Weights of a small transformer language model.
Architecture: RMSNorm before each block, rotary positions, no biases in attention or MLP, untied embeddings, normalized queries and keys, capped logits.
Training: a variant of Adam for these matrices, 258M tokens, 7880 steps.
MLP neurons of a small language model. Each row is named by its layer, matrix (up: input weights) and neuron, and shows model dimensions 64-191. Each number is 500 + 25 x the weight over its row's rms, rounded and kept within 0 to 999. Numbers have three digits each.
After each neuron's rows, "fires after" lists the tokens most often just before its 100 highest values on Wikipedia text that the model never trained on. A number after a token or word is its count.

L6.up69:486487491481505531519469530498456495528502494505497529500485497502568496501514474508486504522520511498465490525500468555486498492485491488498492481478512510494471444491490487516505470559493493547506518557479578509468524431521526500526515484518449516499445484494475451516478499489491497449497521483486478547544514485515485545539521474495502494516519508526452503463544496492509539506517
fires after: " " 88

L6.up440:514488477481510493518496522488491461470428483495492529497491525547479485554503491527506516553520476549482466526532552544489524479508520517555517492521502470513490492493470507477536494488528521455524537506486528444456510504541480498510495500464508527510494495481501453476499528470502525466532517521501459534519510514494474512490526514504511535519495448547532527510511470527534478480505
fires after: " " 62, " Ba" 4, " B" 4

L6.up766:533491490484484500476446518489492479446473498482481519528532532526454494487480476463480466498494518531493455569517495522500496487453541498500511509499515513542486514510500493478468512517473539536516494532459516490538432497530474500500503491527509532494473459475497523482481510497502538505502503503471458485524509546477508501508483494504482509508478476522508506522506507526497530472508
fires after: " La" 11, " mo" 11, " co" 10, " To" 8, " la" 7, " No" 6

L12.up277:481525475473513495517508551527506472474484518514522507497502488521518495536531491513567504499508508468509509520496528529537480545515453491521509504485511502496479501553456478514482482483537528542473544496507525492492492480507482512486500506438510493519495494435504499522468458527510516473483507477490499518519459515487466498509542527472507514474481468511478498497518471545538489502454
fires after: " P" 28, " T" 13, " p" 9, " S" 5, " " 5, "s" 5

L6.up251:455499469532458485497526493509498471481500521490532520499494468510477476525485485443478499523496487491499524485463516506475438502505463478523485457472534546510491527523503510505462494468473508510496535524495507457504507457516515540492485491467510505485482486451507482547492474475505521538452505478496525499540494501501441466550493488493527458501513532571466477519497442499485499511482
fires after: "'" 38, " the" 27, " The" 11

L18.up343:504541483500523488542526502481542525499509517494495523467511524532493458514485516493503532528516486484438505494531478521484458542494504537553436514519498489485502512528491501447527492499493493529469520477469508471466485496578523498490508504501523529492475497484477508510517503525492494502502501533469535497462503541488486474502473512496504519521513513494490520476483484536537449467535
fires after: " " 31, "y" 7, "-" 7, " Do" 6, " do" 5

L12.up702:491459501468467512477492524472486514542493490460493486494482504527512504508496444512504495502524480524484529538474531505488476514478550516515502496485444440478465491500472533509487469501449509477466539482460517510468498501530508507551504468534496518523483486456495490500490469489494484527504526472507486531517484510499504450556518504494492504490499476487472479540491515529518484481452
fires after: " his" 44, "s" 29, " her" 7, "er" 6

L16.up492:556522524520505468493529490496507506495433474458498507540469512501482489498471512484517535474500485490515477520497482492520523519469494463527487528492539506512499460528522476494494490513474521544482519501513530505477480514530587515494518478491505492486480502422511473459528448468501493508483506509491521538535558483509485468466486498493510516500532477501472559495476468514486525544550
fires after: " |" 25, "-" 12, " G" 7, "d" 4, "at" 4, " Pla" 4

L6.up295:533515470478439507513540506485515519458466526505529506457508525512460462505478496488495507497464472522495511532454490496529505531485510502515496432479483515495476483517506505528486487499471432531476500525491510480526457461516512543533515436469522550471485510469531515528484479502501541492483503510511465488490489540536455451511465522483536458451447496533462489514472447487479482497501
fires after: "'" 90

L16.up437:508467474529460499530528490476488478515475516487463482518465515521446507498479527491498453503494484504490537513528473512507497509484515515557447431512514483521509499497530499524480537478472501533511487511486514546494470491505494527503487442507494514462480516437494503482479475508497543513501506536458456471544539466481431507483513483509487485491502523471520490526458507514524512491510
fires after: " a" 17, " was" 15, "A" 13, " A" 6, "a" 5

L22.up544:520478478514492561463494518490533525496502502449522491549500552497482516507464490538533489468510532531508493491511508491488482493528494448500448496511473502509476493503533521529517505518487500457519501526463504494488457508512505526497493520498519510465488508488521516436480498525509476462508510493522504515499479514489474492488503504450506508456472555541462479519492468497521475468493
fires after: "," 19, "-" 13, " |" 11, "|" 10, " and" 10, ":" 6

L9.up567:538475455497530504477504508483478440471476478500471545477484486527470475507499469505538466548520422559484474493511497507513505456505488498522497525487491512509500511517498507516485496482514528484497459517499505486530488492530517504462487492486508522481495528441512491461465475491436525464498508486494500484506494489503458480473532526490478468493523485496517510469509515515526492504503
fires after: " ma" 35, " Ma" 21, " pa" 8, "ma" 4, "a" 4

L10.up403:516486486510521508491535527486496485468483500550536506527478498497504496481509495561494500512482486529522491477500515500516487484448516494502487471502483446488477486474510506478522482464465497476501498528504501480501467504499490524483509454497510507482507456495532514474466524491525488500507514486495415521517495539553509488502515505512539456505497531492485483507494457518507399468493
fires after: "'" 30, " F" 9, " f" 7, " I" 5, "c" 5, "re" 5

L10.up508:490507516479513505497479522465490489503502490425472508472531497545500485550496494514515511512494496489504538542444520490545503527517519513497493505483516502495491468541506528532519474513512478544514455511508528514527482490520524507525502473453524562475458483464488447548526476509509502508472555514440514497488480527485505447521507468484516513489518496497454493484493491530469452528497
fires after: "s" 26, "ist" 19, " include" 6, "qua" 5, " contain" 5, "d" 5

L10.up422:507481507502519519476483510500534484489476489476478488516513515477524477562474486468482504498458481503457506487472507521498496499505494517537449479469483501486470521509481475486487452511468524472523539504462506489472463491505478513570494472448532497484490505509472491453482499476493521502481541539460461532492499473498513498455518531470527501515502453462469486539527495554500459459515
fires after: "|" 22, "\n" 21, "." 13, "'" 11, " of" 6

L10.up274:530480518514469490466482533482514455495482509471506517493479479521511518518491482553500523547482495554488507505484520535533519553527495510499482465525538495500533540471495521513476512483521481464528519487481515512509462465525483523489473519453487498443500492486520485464504453537520507514494552516493510503518533499462483518539579492532520513465517516483537464489482521543458458497474
fires after: "s" 77, "es" 4

L9.up248:500516499517526515473507489513519469475486559527479492486533541507529503511533521538505491494483494505489458483478484512511486505480539449529466492493527497542492536451524495482484499524505479519479496579515508483504512497518517518473547492472487481490481521453527488507444490507516469507473513514458491528515527560501466469535512462515473472487505506493502526536469487488487455487561
fires after: " Al" 32, " I" 10, " U" 5, "l" 5, "C" 4

L14.up166:562514510533525506520476520487502474501480496474494553518504529552491502511500485500518504537492517489497509485448493484545518515466578473487504494488527510533486480508505487509486484523495486482487510543538507477509470514514492508504525472432512491489506513492492505505487465472497532514473518530494482511484508499488529487490513513476507518524521513456489478503539495511494503497494
fires after: "s" 20, "ec" 12, "as" 9, "oc" 6, "ci" 5, "d" 5

L6.up669:515512509505473564472504522473487467437437519483469527513488484506477478504522483487511457514515451525512503493472494502490476478505470527495466472482506493505463478519529500466494478502489529496543509501521516480489526484523494544482493475516527500502462520543499513504462516474529527518529520520510477512529486502508521486531511506493512500528486495508529481517499495480514439500521
fires after: " con" 26, " ex" 10, " to" 8, " An" 8, " " 6

L12.up692:539511504519467538496539483479510508489500526437490504511488489501519487490498523485493500494522466478443470512480515506476478502523564486526511511492518514495507505540485474483490490470461489514459536475537513450538502500547482491487498522468472484516506454448453465496504487510512506511466505487508501506496484516489474462491491488476526484494472489505508480528501514510492506508531
fires after: " the" 80, " The" 13, "The" 7

L9.up537:515526500493502482529486541517507525508507479494492500513513500513499461554487473508495473521483496460531455522504516518472460498504516506512491493514499471558447493471433514466507488479501472567504488524448500519480518450523458476525536464535516518538504432494476462498460521493501501471494507505488475484510475526494510453491501495488501501511526489528463516473517489489527490511504
fires after: " d" 22, "ar" 16, "ent" 11, " main" 8, "air" 5, "t" 4

L6.up126:489466483477490516507465486493481469515473492468467466476498545514547470521500445538529488512510519508513477526490475500477488496479518542518504490497520466532451478525523490487486504497499475506486507567502516512515495495577531532494504448519536529490478456463552488468488472482494516485496499493486459503562459520497497495509553491479524491505450462533501496501517486496522507485468
fires after: " " 29, " f" 10, " un" 10, "-" 9, " su" 7, "n" 4

L9.up192:477504498468513507499471495481449458470489524494489521492506513486527519540547471476495489508474439501530483498531518505501486521461493458492488491475508528502524507513487507484533497479485488544491480477517536519520473492567515525510569433500505525506496487485531476475466484515526508475519506485505502501546471515475518484494492497464512505477544536497501475485484482492478510524472
fires after: "s" 21, " ex" 10, " P" 8, " Ar" 7, " p" 5

L10.up746:497525455471494556540499489476550469518522501470530564465498484508500453472478496542527520549527460500481484514534494564469492501532516485525534492504489486523481516498477481453483493474499538539504499479503519476488477447484516548522477522493491494517499475460520502462490500486505517481522523495514496520517530487500499500523547498505514495525491531504506533509528464494487505508470
fires after: " " 69, "in" 5, "s" 4, "t" 4

L15.up410:487499480507517495473479554503500469486476526523477487501503502509459514535518488479534502549459471535547470485515535511552522503507488491466513472499488524471480478503454519460515503475516504538494528506492537450479476503518509498543494499488520491498502523459522427500496478474529506458459507466521485525511473502488476472486504494471509524534526468523420497527503478557517491513511
fires after: "s" 25, " S" 11, "ar" 11, "ur" 5, " " 4, "arch" 4

L16.up214:526495476503440528516510478468513514450481511466481482454498516513489531471482485495520480476491483527516451544487495498496498533539534540497441468516475503508475509503511472493468518504466473490495484478479506485490530515514513517482497482467504475502500500469447494450506463463509514519469511492507500516522488484509495469533508493487534431495446464491515509528529516517465466541514
fires after: " the" 61, " " 13, "The" 4, " The" 4

L15.up31:508513504502492530471493493476513469521453501492471497499464524473531498475471475516492488557495476533542482519501490552489480523491490515495493535481535530507459489482504477463522470528459513520522492507507527496474485478510558487524524500507550539544508537453498458510471470531464508471511536477465511557547519472459476488523563484479528460535458487516453481515480518511519496505522
fires after: " " 36, " in" 12, " re" 8, " was" 5, "s" 4

L10.up522:466489499481519490525501474470478538498498504464472498486524517545497467573495493513533513506480499498524464501467513488486448534515523527535457472503482481506503483510468518463522495469526456537476530526448506498478504473513461511486532495515536465513473444503512463543433490517481496498509516534459498505486463512484532474492526490487489480463458501515492473507522521490532502495496
fires after: " main" 11, "ter" 10, "y" 9, " imp" 9, "age" 7, "air" 7

L3.up413:514484492513504517481491515458479486496496511486513509504473471484508504553491457504529514489507455535500543499430513519499504522487511519511512494503488460483467471546503503515464497513506474487531515514503509450480477493513516536520504467512530531509494512475489484532525526476447475486501513503441518487555541538469453508490510449471476453464496453523526482506518484517545521501534
fires after: "\n" 39, " (" 21, " \"" 12, "==" 11, "===" 8

L6.up349:500482464469507510502525491462538491486449489529493512534459505519519465493475494501512458526497492501492533558498521521503497515493497548475502481528510510491490502542469517529516484543451516544479537482491501529499468484527517521493530506469536539519523488469497479513528516519467500511515546492461469553567473495511503494556501495502473466503439462507438500462481500506471489524494
fires after: " =" 42, " in" 11, " was" 7, " f" 6

L15.up694:491471519505485503467528490495491486515511553452470500488532454501511522523508480530507471496472524520494498467484537499538498563492494511481503507538518445510504535512452479538443469461517458468498540502481504540473492525531494527504528514487470501473493522480502492494486477515499530485479498526513490515520530510490459518519513529501476456508493473477512453512515477522493486494491
fires after: "s" 69, "es" 7, "fin" 5, "n" 5, "t" 4

L14.up200:489537487514534519541550482448527474522444488441518493497491498502503509513489514535507508549512511466506462511509544517486490526537490509477465496499507483475470500514479497520484455529465490551489537526478503562514486430520560538516526434508541519499483505495515496462479501498465483488515532495495479523502511498491505513490543513519517526498489519529492504485487459527496454510501
fires after: " " 22, " main" 8, " re" 7, " under" 6, "b" 6, " de" 5

L16.up576:520487526483491511486495543484546491524475485505494484518465481484508483503497504517504502537522477530483476548486482513496494510476547468540497518509548475528483460517509472507461479473507519500510502488475529513486469450521479509487478496502536527535478481483479447507504474492477485537440529531490484522488525489512506495499514496468503503468528517543526521476502504539501464457522
fires after: " " 27, "d" 11, "or" 10, " the" 5, "-" 4, " count" 4

L16.up241:528505512517512513498524515486456496507464503486529494480517484499523535530527480516505473522501491490540477491546492541524514561487522538528471499484539502516487511501490521533490508504507471552495534525500538484506437484546538519505486467477540490517488445511533443512504499525501492472487503476508531485492541461470460508456505517482501512532521447555468460477518487528452503512491
fires after: "s" 23, "c" 7, "k" 6, " S" 6, "an" 5, "z" 5

L10.up463:546472499533516512501503521498513451559514560492510533491520452500512502498514525494493526544542489523518483486495485518538492571507490460514458491474510486514517518477485524536519529475495494513473527494496513529498470448516540501480502505467511496515495498478494525521469479513482485476507514512515459496530542528478519502514520524496467431521515518460520466482502466518524460493524
fires after: "s" 49, " re" 9, "S" 7, "es" 5, " Ma" 4, " st" 4

L6.up430:487507511492483533534523514481505505473490472456526492491495492483521481501489488507528486527504521491465499550451497543492506475507537503544502489500488509546475454485485493510487501478490525573522520560491542518478488485556486516505474462527502533516493486459547495505471462517470507458475500544466508485520521528506463461498495456444564511479470513501507509499489506554522501454536
fires after: " " 44, "-" 17, "D" 9, " J" 7, "form" 4, " West" 4

L9.up113:512510504518496482483506495477530491517483506478485491536520480517459529487426513467513511538503506483487499531468495500488507559505515534517484502468476479493510516526456526498462466450481504501512545501467508541532457476554495522488538527491558525463510476468518475496467454516475536456470518509505520504510472517469477488479484517478514507474475493472536466504507467535467472510504
fires after: "s" 22, "S" 19, "th" 10, "ne" 9, "A" 5, " S" 5

L6.up529:504489504467502566508506528459490468525469456492542488552517483507495484477486496507469481541500486499491501493504562526484501483477480508515483498460476453503494464526515494474489478524486469511496534517469518479541485461521523486496480485505522515499505480498503472494479484524477501502495525496462455508506501488524511490491535488499506535454478523476467481491460485522529448489514
fires after: " " 62, " (" 7, " f" 6, " On" 4, " in" 4

L18.up41:504489522485499506535524486511530452526486495463492496506458476506518469542496492509501480499509464507458491536519508496491466498546510490534450479529504497587516503541513488488511482492438496521501481541459509482510505519522534488533505525502498534491501522452515473518474488476466580509483492509478470488532534494482480460516497502504473466473473460466543517499488506488523512521517
fires after: " a" 33, " A" 13, " Do" 6, " the" 6, " and" 5, " |" 4

L6.up610:544495521493489564524497539518512503499494543455524513514525463494520465510474519507513513495527520504516450497502509516492511533492508481505501482522504476469462465522517498484480478515578506526526501530516518454500488465514529498475471516440525512499453449510493505515501480466466486466490528497512455544497523483471487501488559524510454476465499515490511528490548504513518488492506
fires after: " " 42, "|" 13, " st" 9, " con" 7, " Con" 4, " game" 4

L9.up430:493495523506520499529536525497518524501437471457468502513476495506513499472512489485480521541523484539520470523484508499511480497512504506561507459467471491454476507525487498520515458517472469533480551494506555530488469492532516528483533446501540540491453458454528454470499509495513495516507518480497498556481499516527518521500468458463520520452537456557471484497493456506514464511501
fires after: " G" 33, "°" 10, " F" 8, " App" 5, "-" 5, " S" 4

L22.up60:510482526502535506513584509467472518506471501474496492523526484486515456497473442524543496493504499500482503530498522518484478477461521505512482516490487540473477540536481487497491495499460479562527484521529529477529481497533536551493530458520549505470482479496540480522482507478445476470473492515509513470479510499483498501486473507476484503478510517510513508513500501451561472524487
fires after: " " 38, " su" 5, " M" 4, " a" 4

L6.up296:518527513475476524484498530507529479475462506432480469500504521501502469505476463526524459513495475550485469520475529534489474479540552517505473500527483501526485466519522488519483473533492496506512512527525516509456485461508503536514492464518502549525455472468506506488458486459435528484512516515485482510506476492546481481547545491455526472518470502522515536500503501525502503505499
fires after: "," 35, "-" 16, " " 13, "s" 9

L6.up691:472475520482479499508503497450497485507515475510530522507484470498508559500531468528484507482536505483471506510489475495475504517476525523519490478464501506491491466493509482507489470474546504502486512527491519454482517483558545530483513467498475524514446532457462472486468501494469477498485493526430504524548469535535546460484510466491543537454503491523451519485523487501517477481479
fires after: " " 100

L6.up451:492466470477478539536468511461477465497439495485498594513497490498486448495536476530492482484492461490495492519511529530482503487510466487504451491469538502520504513476506524486511480484484523526534504520468543486492488466536473514507487451519492581465500498508521468508475520507527559503536514504471486508535475471540527502497565486496525507487487516490514520509508496515474465488504
fires after: " " 23, " In" 20, " in" 15, " ex" 8, "d" 5, " de" 5

L6.up533:472505519483520522497521553473513501540490454457515510485479502520488512469516453510546508508515512490521493521487536579516491470524495482501511518508478502530505468475481509509512503483507482458504533484488526477469466481560472554501496515511494493523474495483478470464486511543461505460509514506492500500547546498498478495514549464497516484473483482525515450492548490506525498503451
fires after: " " 55, "-" 5, "|" 5, " |" 4

L9.up7:513473495501472509468523556465505475468477511513515477519499507512513496514447460518485471481538454503528518539492490538516462507491494527502479483481478531485532458488448481523506487524519521534491491520511505523504455488520552536478488456498529520477515520497519465564462431487494500500511531495513449470491495479479480471535516493488448479526478472503482534444466516499496496499467
fires after: "\n" 22, " =" 20, " was" 15, " is" 10, " became" 5

L6.up182:552521500505497535492512534480530518541475517442548502498486499522489482483485516478482512510501482496546469529484532522491485476517477473467492490501458482477508472517482528509492497521494484505509509493494522443478479440524540518489488515487503520489467465477483450528482475512470524490465511463509488499483589508490491466511515484506552490465477485523449531510523495542487511537486
fires after: " " 56, "-" 6, "s" 4

L15.up558:499525487503516479483496492432503483464478486469465552503493500551465486499498492505466483490502490516509536538471471496501494534505549479497518516512514493479511483550514493493512455504523494498522548516536542476518494476525495532464484496475494527511457528490512486504495469522478478502453530510507507504473522517495486450492517534504472514514461510477519461482504479517477501515562
fires after: "s" 50, "ut" 6, "d" 5, " ch" 4

L12.up544:480494472514491516488436487491528500509473477433518469473520511481548510547509446511549507520447473523487495517504527499501505529470508485488502521504533463501513463508477514510453527538492513521477535520529520474493524499545483508510517493460510493447492505485499538477500488504507511513446531504486495496484481512499522463539520457494489475481482506498492460474521504509497526470504
fires after: "ri" 47, "lo" 6, "n" 4, "R" 4

L10.up287:539488472536533498483504459491513495488471516514436493517504523538501503493465490490510470489508478482454520523517503496489503492526500504544493462503472494479494488469476512524449469423495532489472521508510502474555481480525481490552478466493523523506450468449529506488477530483480506498497515532496488530520486492507507510512482483501502463475492464527516548503495456552499484488514
fires after: " the" 47, " G" 9, " The" 8, " so" 6, " he" 6, "e" 4

L10.up419:546441512494504451475539511483519514494462477448496470519474455461507504518459523495549476517498485520486508499488505546518470517478504512547491515454518473511514475467487468469464498476512492490513502534532503497490492505533522525462501455511499517527429476474531463502473492491474530456486506507456476549509513530488490477486502522461499470520503508487467507521497475493486511485515
fires after: "\n" 63, " de" 6, " current" 4

L6.up390:480487474505495509472492519496490506490476511457454469504531522504524525517474470511475505535513484496529511519511476545494492487473491468510502495496501492500519454502533506482497506533469501545492510572483507490502502486524509541505504460476519529488500510477533505499491468520461454441489548501454461532507530474496508506508534492502528525522461478482479524483558481558514514460556
fires after: " " 43, "ć" 10, "s" 8, "i" 4

L22.up276:474437478490491501527471471486519527519510542428518451465503518544484488518519464558560521493507503500472530502484459487523472511505477481517458489561507487494467497510504516497495502463493496499502504470424514478478504510527503485518514460495531555507488506499509463488513516465485482503500531498506492493477455524509492491540488502494539537479456515504513468506485483542537491450501
fires after: " " 32, " and" 13, " the" 7, "-" 7, "s" 6, " his" 4

L9.up536:526518458511501535477536510482539494476478478492506476463513504505532444530467518547515503534511472527510533474499499528529487494515517520539487447529492495512494516501451479514444468475482515538459499499513523466489497467544539535539533478464483477473511485492548514512509517465509502522510524496509500501482532505522506496502480480458467510490483487497497461517485477529514490511472
fires after: " C" 64, " c" 8, " sp" 7, "c" 5

L9.up246:488487493464513511498530524484529463481487492526506547492525501496540485510514508540538487495491428534486506492492531552463479512495488519509480499444564461509517500485475490489514484482532531488515513500446507529482495480512515494514494482459489504511516468477547496430497519475514544551449521502477478525506476479532528510474543468531451509461492495491538460501508487520474487513469
fires after: "in" 17, "ol" 9, "ri" 7, "un" 6, " Col" 6, " Pri" 6

L10.up207:468539525481457506519503492464530470499499485487492493479487516461548520543515440530546512494488463496505512500490508492476496513499527483505506465488530522464521519522488491493522491510494505534501551492486523463471492437522512539525499481447496476495465489484491493499514495487529491511464525525491494501506478506500531453503570468511463484527491479535514466483491501527471516486475
fires after: "ri" 19, "r" 15, "n" 12, "f" 9, "st" 9, " Pri" 8

L6.up297:508501531497481497517494485474476472468497490475497528504496498521491484531486433535499498502477500526464479540510517500477510451510525499514490460519455435512475478493523499501497519470469516491517550500464544446467475509554516512522572523489522542532473480511497513451509516442505507482521498517498502504524499515504478496507540543482508481512467487488531510472518499487543455463498
fires after: " " 87

L10.up381:545545491530533497515564515480499442497478482508518514488545493523498463535488499498476500505506462509513499462512514524501473522460512507500522490542500500518531472488476493508521444478469500486485526538520514459477492488505494522512520491459477510503481501497525511499492506502504480526486523479509514518495499485510507508521486485468538456512520518492514471498498481502533520501436
fires after: " C" 31, " c" 22, "c" 10, "C" 8, "as" 7, "s" 4

L6.up688:537546536509505513530474501465545451492490510457509498534498529485493503480504506501512489489540503496522458551482495530465505540507524504556510501510512521505461454522512483435510504513503466515492522517518522480513502495521487525482513492501550496537449459490462475494497511518488518498481511516476529529567498528489480480470505525486547521474450526558482491486488510522559504529495
fires after: " " 46, " \"" 7, " up" 5, " (" 4

L15.up207:493522499512538547509507540507508461486440479459554545497477505480538490503514483545529464476495519485494493525471501495509514499452496544516485505495493483530482514494472506530499477486442500534525496544470517536495492467507503547484541484495522548473498489470535520500523500526486482483487547498444487498488503512505505510489502501488508537471504482528511485486518475550440482502512
fires after: " " 23, " in" 11, " to" 10, " was" 5, "th" 4, " is" 4

L6.up477:511474507482471542509497507448519462517467494484506492499531508524538459508494480493496497514497502565490464534491508497488490520504562490522496535501492490529450464471503507497497511477481491564485495523514506508481493469520482522525496458501527483536456444497546476464505497477496478478465473525498488496562514543500503466487491479476519515485505492529517477459477524497507496480505
fires after: " " 66, "-" 16, "n" 11, " \"" 4

L6.up602:501512517488469549524484477493488492486494493483547501487478503503482541521514470551484531532506521511443507522490541516495499500480528521546491503481481542519507503531479506531481493497542536491477532518529535477477506496525474548508489455492480552478477527494482464494436546514510512513492502501464505516489463496524535487467535474515498536490512514476476519486459510529529516430483
fires after: " " 70, " p" 13, " ch" 11, " T" 4

L16.up691:498498515514500472517472492472484479446494478493522535495488511500502495467485492493459455531490522497524480526543511494540482496490463501478466510495496477510532503496496512520451538500451470531511462523504537462520466460537494529450489526504550532481513481496512498508519483519477521489527479514501492475527549490491472526480537529457443487521534496493539525513526512528509517473524
fires after: " a" 47, " de" 11, " " 4, "va" 4

L12.up202:486463502500493475496511523480506501517471523454460503522520515541525469504534495517493489508501515480522481515511496504491506530472538524544498555515504513460519498516503490491518462491506480520498527520460524487500522529523492499499496463452478555480487494520497467494440508508508487485516534490508459490526458497501501431524477479508540496506447491498451529534507495566480498462533
fires after: " his" 29, " her" 21, "s" 13, " f" 11, " " 7, " their" 5

L6.up452:472555498492489554531526515498504513499481480483495557512469515479504477474481491523507505479493498505498477456491503566530523519531467518509487486484493522528455473498459516450483459483509528533497555487473519473440459459516502537543498520482539498510463510500501500536484523479469493445514521503479531519553520506499477481478526521458509511512491497552454490529502477500526511541505
fires after: " " 35, " dis" 17, "-" 7, " ex" 5, " +" 4

L18.up536:499501484510510485502488526486502490495453501519495492519491488518517490521512478491492475533505469502519463519490486505518497539508472464511502502500474524481501521508506528503497487464487489502482479543487538500505515481561512542547533493466513538477509452490554451517514431508516464451452460465489486535489527513490468437472509520458532507497529457532468546483523469497501525530503
fires after: "ar" 24, " Ar" 8, "lan" 8, " st" 5, "ur" 5, "s" 4

L14.up237:506500480512501525510525502509486486491510468486510496473470499547484466479529491475510503496516484525452491490491528487477465503493502489564466469483487444486527499525484536523458493466462519518531523467446504476451521460504474506523482542458527537500460465471510516491513494486530501492477490487463489474542502521484503447505486478477554499510512494531474466524519467525481524507522
fires after: " the" 31, "al" 14, " its" 5, " an" 5

L10.up97:520532482500518545504517546491511463516501486492513512464494467472518447536500497519517524535524503509486457485508503531508473524508539518475489509535471522509450479482462504508507467454480518500491497536518520488455490472508470519515512457509481481514483479485528472507514550483492500531486499478476515515483551481510519464483503473474497488477495463468445503502547471489494503495467
fires after: " St" 28, " c" 26, " C" 9, "port" 4, "amp" 4

L6.up171:511486510525417491516477475492460470500498504470514535513491505538502445464534453475482514497507485514494467493491518534451472522484575482538495500506506505515518492519484507484481494502499534532497496496524535454511534488533470509460497467504459502474439455489475491507482517509525486500497513505499505495557480524491470454514498494508534485490497526549504496485543471518466496444484
fires after: " " 70, " the" 11, "con" 7

L12.up654:514487485546474531484525509482509497492418470488573530549506481515492487484491482488492463526496483502493480543488488496472479494478505531477488519492510474522474506486486489545480493531449505545523465552513528493489471493591533529505496458512553513520495469497514546507510519517460508495520491518494472476476535477522513519495567500503479489511523503506498460495491485518502443502499
fires after: " " 33, " a" 12, " in" 9, " ex" 5, "c" 5, " de" 5

L9.up220:486497496495490525478528476494520479473478505484518459476497519470432486498522487507553511489534500519511466469510535504470505528466537521509507486508493478479469522463511474535495509481499489462480505517496499512485514486547496540519538491505473475514464465498495521495495529497474496521525532500464499547536494539529530476491511504462542483464515476548446528537532472485480444473462
fires after: "\n" 60, " G" 16, " re" 10, " I" 6, " f" 5

L12.up671:526500470542509527503493503515477505525507522488482466510462494557467529507467516477513460519503472490494508548491486529489464524499496527499468469529491476500501532516455523515484485484484483474540516504517503520513505482510470506533517438509510552462506462484548499531449503522465515451478514502503481498479491488541487472492507474477546525511480462512507511492479468520532510506492
fires after: " the" 42, " a" 15, "s" 10

L6.up422:494543492466465544465474466463497510474505469505532503483503486474503516461491444503495511500519458484446473516506502510493467508519523530484502452492481522461470499528495532517512492505506537511485541493512552476474534500563523507440525504458485522536496501496484465494507499541486489495511485515475480514523500476537549412501557475487509491512474526498466466494525481518543494480498
fires after: " " 64, " re" 9, " con" 8, " ch" 6, "ut" 4

L15.up564:486467491522468480518499512473485516541460498466533551497481500441488500489469479511520504515468474543484534509476502491512492524484520493509485508513528453475487499490499520484479481510496491516503516500447507480520464470499511473520527474500530512476419475447474509489492484466414526498472484484473496547536498524479476494490519498461496473474478502473469480496488471546508508449500
fires after: "\n" 96

L6.up45:515477493474482558510437516484470483526487552452519544541499517489545485486485493471492508513529488476516492545521509533494500511516532531514507499508499467466500465493480484477498518537503498539489514504491517477491502463525474510521492507479485490509487463492500523499436498468494555500481520468521481536532497486495505525499545520514512495521499516481427521490565463504498497447502
fires after: " " 68, " down" 10, " up" 6

L15.up726:541460521509477484490489477481460514466476491484545508519517516518483505522507460545509461539505464509516493535507528516544499542481536521503469479467518506500484491504501490523476507525491497522454475542503505533525440474527512552475518447511510469463537520470525482521515495528468503507494509530448477499530543484521506488508500521494475469509466476494484475490511508455467490515479
fires after: "z" 13, " was" 12, " is" 10, "c" 9, "," 9, " su" 8

L9.up365:528461494478519537532514494476506504537452475492442502517469496519498514496496469507481437482524489500488493518493449505487512526493524511493481473491452501530542516477490512518514521500437520462510551532481498501454527483508529503526522442515496533518486486470464534472484522500494526473490543528517502534510481483516543514505490544475523467483524463467495453532483489518516501484505
fires after: "\n" 91

L6.up667:490542483469450506469477506460470445453471507484466548490511500526494505543527465483477486557480470540480465515508498508498454530481514479488515494516511518508517487526497502496485517547488474487493511514538592495496476514512486509468481472449511497514507460524526493485488500461501504518508513487484494531521476464514522506512521471478493478488492512495507505490532481487491511538488
fires after: "p" 19, " Pa" 13, " p" 11, " P" 9, " comp" 9

L16.up599:506491499574489496518495494492480478544435505471507541524493524464494512513491506537515490501469500500507511510452482527512490504504490484555467503490492486470512510514455517515494504536492505488465514534462541495501496482540534495491516499517554491482461473454505503504493499464458502546482492469537477536536526487472446495531488522486520490522527475506488526464491508535504499485556
fires after: "|" 33, " |" 32, "-" 7, " No" 5, " " 4